Part of a small language model's weights: vocabulary 9769.
MLP neurons of a small language model. Each row is named by its layer, matrix (gate and up: input weights; down: output weights) and neuron, and shows model dimensions 256-383. Each number is 500 + 25 x the weight over its row's rms, rounded and kept within 0 to 999. Numbers have three digits each. A neuron's up and down rows have the sign that makes its largest values positive.
After each neuron's rows is what it responds to, as a language model described it from the Wikipedia text at the highest values.

L2.gate591:510491506520498487495529480498513521486467473460500463547477511503502522521483508496503508473530495497491505543503500466496556491515516526504495470519510447525548483470486479449530495520477538489520507493506484482515483505533500501530455498498455473524473502557498521519505531505467511518528476457568517522547506497498525456533519497471497463510492520524516521501481484486477538525460
L2.up591:453492482499514495516495496533502466473499505491505501496486470488516498468492487530519548478510467483469517470562505472526544537485499465475514504520497452516447521482489542491534503500468474514502517475472522488509504503502512491506481492465459508507504532521479459539510451522465459500452539493507527519459518539537506487553482518471513498513475450504509483493469483477496519461513
L2.down591:484554539519503524480492481492521486513474514498462555560479534549541506481509482475502498491475473496503491505447490480532462494512477496497490490542466480469549483493498466482508502534504495530497473493506470486493528498473510524483492516491504483504512491517507509506466463534537557508542501507481507489491489511540450493516490498496491453462496495493452508471492515514498493487511
Description: Name-completing tokens. Final token closing a multiword proper name or title, such as Knox Press, Communist Party, The Video Game, Golden State Warriors, also "was"/"were" after it, he or which.

L2.gate198:514472522500554518455456490451500510471488517539490497482495516503542551492532482501489482535515465522507542495465475522543477505498473538495483499508529500515541537503527452512560505522519518538493513517440474527479505526471466476464509446476564481485494523499475506462536511495495472500477528520524497492484470465454513485518513481500500479490511475492519480508518492469493527538526
L2.up198:535478466523535462556484493499516510509512468497465511465501518479506499513488475473504517503517511518445475506567479477520506481474553488521525495536498488484504505507480512513511515505535540527497502496529498538521482508490486501528502442503472480495554480521484508495460495535511508554510469497468498466520527502489515489507472531515483487511498536514491500501510515501526522484489
L2.down198:495527500497511514517509478532464463468559528543488500500501510520523500492514517488538533469488500499507515495498486506498492492505514485488507486463481516478492494494491529482469469499494503487518476468510501494496459481506483515491493561514485488505429558504523519524482505481496519513516486485559469535507484505511477577477497484507475506491492515515550507511479475512537463534515
Description: Mid-word continuation pieces. Word-piece tokens that continue a word already begun, mostly in names and rarer words, such as tr-il-ogy, El-k-ies, fall-ing; occasionally decimal points.

L2.gate375:470518532563522553482538527477506498495487455492485500503534480495483500493509526468494506464506485485519508476529519449539508489487518515482505490499503516524513512497472470473511496482428477515509526478512525533504543514484504511513520504461460471530486476519492499497509533492504486534485497497501505519475468512474474467541513490480530469506501520476507537516492495497504480482516
L2.up375:499543500530505486465521516495487497505549512508508472496512490482507495551499460517513505492509494505500507526501522533480494556528584507518515511507547458541484503469483488554526527531528481505483453503523506448519497485504507502514500501516515520537492514505518495460477492549473540503448486484473486457526509477486494506502530494479478441542509507508515491511471498469476561490518
L2.down375:522546496535494533525469443479501514524495529534496525468502492486494461495511486480477487487496502493469506483485489469527501508497489491541519487512511488496509493528471513472452458493503505461442509502539449521475506493494503456520462509515510483476531505491490523497491483479502517492510502488519498536503529529533494500499521473513482514451518528536486464495504471528543518516450
Description: Career transition verbs. Main verbs right after a subject in biographical or historical narrative that mark a change or continuation, such as began, continued, became, moved, rose, plus to/from in shift phrases and "Career" headings.

L4.gate213:502527469568514506486488494485474444528530511527512502511518516514478514510473503479513451503522485529530507491536521531482503542525512503531514481416499512553468481539473491461481487524503486548482505499549486521512495484490490514465474499526519534498478493494453494481470498532537487435530517489515462494490517481489517466481480480495480476518497535482515506521483503573523545485542
L4.up213:473489469526510488533473470507525472478493542505475520522488471489494549526528499488498489508491520522490507498521484457498508486470529526484491477494499528482517515496511542476485520521476465495490477488479478527539505508495493532462510500562448506540478512491476490510531441493486466439463491506519529525431492486513465473478445500494509530493494521491524531487506440533510493472497
L4.down213:492440517514481542528494481489492508468464510487521482476480470482520500519465476520476505525503513473461515488497511510518518499529460492497486520487496530511528477500511497513523530481496518439460515532484491536503464491512459521444505542500488504496498486492501515448510451549497507513501482487490503479467456494505499513466509499458531481477477529511494545482475508478491509492436
Description: Start/end event verbs. Past-tense verbs marking an event's beginning, end or completion right after the subject, e.g. began, ended, commenced, retired, died, usually before a date.

L3.gate551:557528527498467475510476532471519485474480466523507477518493481470435485478509500501471514488546485526482505552525478529498457516493482473457542508543499501490457519513517511508539511537475479487476476487492483526500489506490526478489489568475475510486496508459493533505553505540529470489532517523513506488476440511476458511499487490483541494490502520500529501507499511535539477449485
L3.up551:520540485480502507501473513494496492522503529537505474525485464526510455507515458487495503490484458503461501512500470533501517509570490497489475498470513514485506471478478501489480498465511506509463504510468462481525537506465498511512487532471516520519541512512535522482529504531543481510516524440485507519504506513534469478457475496454511493510461510473507507551531470504505491472502
L3.down551:502439465468495497547475491517539525509507512498503461468453481498468489513531463499469478477482488518502450517481521432572500526460490478504480485537499501529511431510511468538494524521475499520483488545546523514525451510465482464504477472508494512512535478521458503487485496491506499466536538468476527504491557528494514487478478481506522492484538469486488478446548504499483498500481
Description: Beginning verbs, onset positions. Mostly verbs of beginning (began, started, opened) after subjects like construction or the organization; also section-start line breaks and name/list-item onsets.

L3.gate567:522519543493540460480577518505502508482532493484518509498519556489527521467465496474495506479521521562553483524497551480487453479501466505481491467536511487442498499501521464463511499500533538471511512552474502498525484524503495487472480502492449481488515509505482527509519499508490504493547487494507522490541480512500498509498489499478479513498488452458496526507513528499473486519551
L3.up567:519499537508528437544507512534464494463523524494552499538454528478527504450525519446525494450527485516535508515486483498505483505488483471485486500503488511501520474507460476475520517513510512516489502527459535506530491505467537511510488477484515512497510489448524549496490492525532542528517481501528556484493532472490478503545527488510490493485520509467516527475486516501479501502532
L3.down567:544514499488512524486507500506548491460503452501479489496522492470497512521483501481548515522464531541494479464490493508520499567530511502509488511475528453510473511501512525540483502505499479524506483485561479493484505530475510485467476488501497476469478494546513474542503504510507514505519492456492438537482503490534505477543534473478521424517462522499479505514460525531548467520451
Description: After "in" continuations. The token right after "in"/"In", finishing words (In-signia, Cont-in-uing) or phrases (in order, in terms, in which); also other mid-word pieces.

L4.gate249:483483492470511555511506499512492474480468482495496479500509540441455488455473568484489512496497490542516498508491512473516486456497500487504524454507490498528508493494531478475506497528486480493501489480492492533502450499502474517498534471510472503484468510461529490527546479517516516492477503546518478506484504504530497542485456519506448488491499489510470493504506443507447506517463
L4.up249:498527468483526439558525478516519459477525483469457505493494502452495476525420524530495563532492530525525516496534509532514520502510529491531514515487510480496497500486514455509477497463471518537458533514495517541497506506508478474480475527488509472436484533486505518498534446501515503489499517481514481532511481462533534526473499521512440528503492498511458497541507512542533466523520
L4.down249:539498472542482509501529505480467524480480506505462483466514485518463528442505527531506563497478519510512473502518504462489497508531494465509479478514512529518501534484489495503470497454513466488467492481490479510557449495517483504489512495482514537517465479530524497500431506508487517508511529539500493511482489510518481491507489459485464517488484479515462480510517555499467534487491
Description: Mid-word "el" piece. Word-internal subword pieces, mostly "el" inside names and words, such as Am-el-ia, Raqu-el, sequ-el, psyched-el-ic, plus other fragments like ib, es.

L4.gate1085:487497451489530510505496484507506531539499492549499442567496530530528462465504497497502535548505477489542511500522551485502509539534485493492465471513528495484468503545501497495547487499520468496458533457470432459474520500508492509503484500497486482489522545510501480486495479505516524511512515513529515456505465519474494482505542492473491476512467473459564494496524506507526490487469
L4.up1085:493470523549469460522531474480499453522463530519510457495486505492471516481517517492475489511476497473521480486503486485520518504482472535511466488456536483508462443512457524543502513495465487510458524499531485486503519508464471507486490487521486492489513559480510481514484435482534506506501490505509507486552467499526511570475511468466506468538445517509476512494509502513461515506496
L4.down1085:507535511507494440475522493476505482478501529539500510497460462518523513475518494473487533533467567491491538486449496513523514511514493493503468515520487478535496491478461472481521481545523506485485488528520485500502496503474511506497462482523510486484475489524527518533477517547527484520491486464478515509516463522485523493528543535493505466466535569485509508459479493541474450519484
Description: Passive auxiliary before participle. Forms of "be" (was, is, were, be) and adverbs after them like eventually, ultimately, finally, just before a predicate or passive participle, e.g. "was eventually released", "were ultimately defeated".

L3.gate854:501476525475515474484502521514484548527523489487516466506506500530480480488484478498452456477491511520466548493444517507461512425487486495529500489524490517508497515507486462445492541518469530476497525489522497514495548504514477481472469482525481470508515513507527505492528540478493501515530480534479527459529514460472461500486483527488480485519499492519520527470495539490492521466504
L3.up854:505487534465476498482510533482495496529497528481527477463505506502486530527488538516475481482487479501509499498498511501506494484511508510476498448514433519492516485492501490506483514489508532542471484522488522407463490526480493433543564501502516502482529546509524505504487507550515484495475482524474525475476494467458473442483491487496495485469501490506551523474512494510499526493459
L3.down854:528569488516512505541484478492480511498451459509509492444503489477519513446500519472484507452494504501509479487483510486487511488517528483535509517512510480512519506525539499509487506539513513453518479544515475469485468473494498489463469509516482503512462493468494512493498472441483511547540508501524508453522466502504447535497495484507509528471486540504481474524495499506498526490482
Description: Header and table closers. Closing == or === marks ending Wikipedia section headings (==History==, === Wildlife ===) and |---|---| table separator rows, just before a line break.

L4.gate604:534479490487511506491479480465508485468516499485484521490517509465496516496500529496483503472469500482514540507502506513506497487532479502505473504489527510512436506569519480510482524542496509539468486514487563492513535494475470477475480503505498490468491496504524520507536499522543513474514516506482484513475477459523519557492493526460457469482535515552517490522530499467475501468481
L4.up604:517492490521493493488490498473486508479512498492537514495521498480504526518445512483513518485478494542518546468531444510463507481522501522531468516510474510520497531563503506489526489501509484491494485534505535487488490461497468534459485494518498501492486458464470528487503533484498535471501517513517470499500522481500503480521485511446460492482471526493518495479467452483468515467535
L4.down604:523451518509473497511472503470501472484490481534479528568501494501519501546488501479480531535550495491472475493488515519490503485496511531481502496519488527511494541505522477530535483492497484502529464486503482477528502466502505514476500468537517473523462528512507495518513515501515472502490485539462497505470558468520507503523474555484503497473459533521540503525484524485545478520505
Description: Word-initial subword fragments. Opening piece of a word split into several tokens, often capitalized names or terms in lists, like Comp(uter), De(emed), St(ina), Ol(ajide).

L2.gate1389:511545477491495435558496495506501510506503496555558478489506478520549499485554534487467493510496470537543490515467502522463485520488478496516517471513481476495461523511489489510490529520487490486524510463480539472473493504508497508532456499496512521510504496536519526489546483485508500518519470511518513491466511473486442516443477473531453479500527471508513483504526501535439497505513
L2.up1389:488496547486485491505504505462516492496487498515535497473472489473509497476496513472483479503513484483495505498482488534513537474480520510484509518488488526475505528501454496531487478501480496524520480507506500505468524467478510517528480476504522472483529533496526507455474502465487467521520544512508529483510470488469505513502474500536515485491490529527516518540469503482456509462460
L2.down1389:479477486518542453522506531459522529551495524499505508508504499474503527509518434519509525500483502551463526490508512533476454506478491491514509493506495455523481494534508499505493548521546526493517507467516475518487495469517526480484497507471506492450516486477485504437505469521493536484506510501511479498468524489538494486517524510514482505470510494477488501478499501525552500487464
Description: Debut, ast, heading markers. Three groups: nouns after a possessive or article such as debut, major, progress; the word piece ast inside names or words such as Bastian and coastal; closing === markers of section headings.

L4.gate682:455522475476512522510529484501506515498460499522513504490514483456516491480479504516474450494522490483545525511508517535484483475531479494480469503526498490456508533454539473519516503523533558474484496511510512519480475505467466488530470496515490462465490483498541507487505471472513498490483551492525463544480520524495517496479501531524488498493476487513535527494534526479508463492501
L4.up682:484479517495483525488511488469519482536520485526516518512552516534472509522505500466505522485472480508547532469530512495481508502477498482560516493504515518497552509501482482536534516507518516533468515515487499495492505490434511503506523493504512482512541521502530508500526457492485479486451504502465472477458508529489457497498520513520511433506461485506518524502461520500527454459539
L4.down682:523546521483510458479505512485506534490477469451500534509520554482459485529469526526505515490534470506493469532533503510568538493490496507519495468549485470512500515531468500479513507516517450475487455511510476507493479485501527505472530480522491449500508511512503502504531495525466452507506507492527497540513471527506478508526520473470489505533490507475519485537518492521492525501531
Description: Closing section-heading markers. Closing ===, ==, or ==== after wiki section titles such as === District 24 ===, ==History==, and ====Draw 6====; weaker on scattered mid-word pieces like the S of U.S.

L4.gate936:486535518461536524513539497486524489517523525472510497526519483509470510463475519509511505468510517502544499500479470502493473496538474469508484494494490506519518460484477512482497507509447503478444512491512497502477524478477530513501444532506505505527477572497510470496510492529490481474533493528502495518510477471518470516481518485481501463485522523499501477505469483532500503504467
L4.up936:515489473524517454510471465528504537481521532500489496486498498530479487469486471509486454490494454511503476504514488549513529502525468489534525468480493448511538491434513490510512451502530507486566455469523488494480485536506491493513520467533515517474528484498478514564494519514495470464466465467521488493532527502474500433552463511538537522499522474503490504510495556514510513507509
L4.down936:495531484492522497464498494516520500512501511527473507494486501458508481493521492479494512516494486506485488498464448455548535523503518527570528551512517516480481489518532520502505520495492491467522517501502519483475465492486501508498507512526501508481486509479492500498501500479488495513492517474493500481455500490534478486497463525512494463521463535512558536474500500509487509512491
Description: Years in dates. Year numbers (and some month names) completing a date, usually after in, a month, or a day, as in in 2008, March 2001, 11 November 2008.

L4.gate985:529506497503483506501471504480528501453512520507467515548464528463487440538504526477470488495531509527501547494484521485490462448509483491486554493540503489528481525531469516482520513530501475463498527479509506484506508532468464505507494495485487504502477477517485492511502540500503505464460499493449501499516502498476486475510538462494511489526482510525474495505487474485515526524514
L4.up985:510510521505495517503525486516511498510483528508530501517479524500478479486476534475458560509499507443490547510476501518530496502516477519483489452461501482487471512491515517556481480497459480567518545510477490465512511537489446518474469527440504490538491476512559499480466486545481506460552547495475470490476545476505517444487514521499485456559501525484473492450515481468548503505477
L4.down985:488547517489461491518486517490486525461528499502497491480478514516542469517489473457519434497491459541506520505477474505517471518546526497502502541553488509484490523527494508459477497547519510465486540524496490550488490474478509488516476518520472518506461482496498538492526489518431529440445454533489514550526465518473465536508480521525563529471510501519499466465488443473503499502475
Description: Quote marks and name fragments. Opening single quotes around scare-quoted or translated terms (such as 'flailed', 'matching'), plus mid-word pieces of rare names and foreign words, such as the g in Uganda, Cygnes and Heiberg.

L3.gate891:500541495511482537541510491493505491490512469550481503511504548499517484462485516513501529520474504512423498470519497514504503491509527529487514483534486491494492492480513508531491487549514479509535523501539529462504511517441486539533470514506523445547531501460453495539493523507493517480519510512504509520517454461506513549505488514495523524532512463428505508473546496484467484505489
L3.up891:519529495465475483497554508524473555502497564523487487501496474487459481484523485557508481504455541470482509493499519479512487563505497512483521505519505496504493494523492537466471489526509496464512524506486531477475484509474528487494544499524504489489516512512486463505506490492515523484526478480464463484507513540478524469478510488505470538466463504503485502475535510498495510510466
L3.down891:457527496520516490527472519469512478523520491539492560542498541519485461516530519469497505481492497549474519523537521496520506479493498514446479518464503491484515541489529471473497493508511491552538490539537461475522524418462529481504467469495437511527488524473489480503498523517530461497527504481515504502467516510505513468523478488512511511524509498528506456536502502482530548481471
Description: Paragraph-opening word continuation. The second word piece of a paragraph- or heading-initial word after a lone capital (M|alcolm, S|an, V|alencia), plus commas after opening dates such as In February 2016, and early words like which, Some, known.

L2.gate983:456475544509516513522515495509504484543491514506504476527506508524549495515503485536473494526506462491524502509484479494459518496471497496444493523466531517525517561522492496507497492516487541480488497503481506451452525517531523510516510488525523472516509535536499481537504508535492489455512503541477537517528525501524452517510500541511487481487500514502521495480497541451507535519470
L2.up983:513498497467520482507492476450485497499510531468477485491493471497488511502434490524512457471469502464502495534479457543544558467534491538486515499489451512518480482539475498454523511539487510492535482491469466504492518523494534497485495479530494511499507563460470495486482502490483525481495483496519490486518513467473499458535474548470466498531457509509490485466481476469531481512504
L2.down983:447508514506483491513453505495460492522491485488525537524553443456529553512494500530514523534502494510541459485487461454524490510518530470492502520498488471511551525493533460526485454504509510491495476559487524472504530492473492472495471513492538501500492514513481512548522506481520510512487538477547523512481517511467468520473515547523484498466461513492519484477525553502496456490499
Description: Early fragments of split words. Word-piece tokens opening or sitting inside a longer word, such as k-it-chen, M-it-chell, comp-onent, m-iz-zen; occasionally short words like for or in.

L2.gate830:490497491469480518487504528496482560500491535481494513462469492469517527450527541478512520504492469472504515460520545484501531449513512493502489523456494546473478491492487484489470505477482509449501494511482509458474506446523500520477527477465528500520507473498491471508529518521512508481502498491516435499525485510525515493485498511512499508453496475534453462514461480521565503501476
L2.up830:474512466489484494486533494543483497514488484502495472476480439484485502506491446514485482509509512472487429466492467451529521477512504471533476498531544463557510525511507534483472493501534480500570537491499487486509518511510491497521467475507521537497503493510555514485534486495480517489469476506509457505469512531512491492469490507484525543516518527483453524507440490529485491500527
L2.down830:513533503497473521486502454514498478529513498487506489521514493477488525476494466470491581555488519485503523552463481489507487477512464506523516483483507508482529524494478463512533502466486485483481525476526546465481520444496448478434536509451456543494555532467488467522507484552496520547508466494532525477490514514518525493506507489491480516475488532521514464490490480504492528500476
Description: Early word-piece continuations. The second piece of a word, right after a one- or two-letter opening piece, mostly in proper names in lists and tables (C-el-je, Ban-er-jee, N-ay-antara), plus occasional ( or / in infobox fields.

L2.gate1002:486507466508475506518488511518483480515480504555475536515489513512545479533515455496514474543486516563499533529505525497494518491554521494442520468495507454471449518491497561468557543545446515505506519519519491469522518487512484537513509528516526482542523528489506481465535500490508445498469524514484480491501524492481487530486523475498503464522532505474501479502519489482503486499508
L2.up1002:491461467474473464480496479495491498498497501545531498492493502484557493494549514478473495548521475535517485508513552474490501499497548473472505505483483458502491476526508533475547487511438509495533483531499512519498512517499505556490528481518522487487479501501519518511469513478482487482487539489484486504500510491496483527507493520507509454521485510476499483476511473471518519507510
L2.down1002:512511514515492497461463529484539493520521525516506500526555505513505514484440533507474495538499487481512500541505478519478520478512471482513483471483453527473519504479503490532503521497541464486520517478501528546458492499493527480496516509515477475531483459573497504502488465513491502572517503527529531526484505514486531475517539526526485500516493507518513505496540517510512490504499
Description: Word continuations and prepositions. Mostly the second piece of a split word (ail in retail, ets in markets, ens in extensively), plus after, into, since, by, and apostrophes.

L3.gate1169:501499501517516473488473512489504498525494514534510495529521478529511540507500486534492515547496503468515502483524493501465490531495506500509489455483518505520514532521511499482490491506550474506434504457495507480506515495493516511489483494467512437481511531498527479506490476493517504510501503503491524477506533481507543550484466537486459502524447454488515494556499481461491511510502
L3.up1169:511480535521513509492497533505567489538436538513515493492481535463488521495504520553532459491533484512513487512489514514532505514484541478493482530510509441534460511506514495532544518508536476513499500482487531467509498510510523464455490500501491521516548514512524523506501467511450535491482493552507463514568464505500489536504485507520450504445495485530524515550506503482464486498517
L3.down1169:503554516470505507473463489511466546462502502573430500497461497529457517505490499477536504540509557505492499507495471494513488512518526515491529488499497498502501482523515495493505470559485464549519503486528489512511502520501518508432484516488503471460488468495492469500467510488526465555486499494502499503508494517534514441519535491493482474479509485509490482470508500464502493480524
Description: Slot before passive participle. Auxiliaries (was, be, been, were) and adverbs after them (later, also, never, ultimately) just before a passive past participle, e.g. "was later released".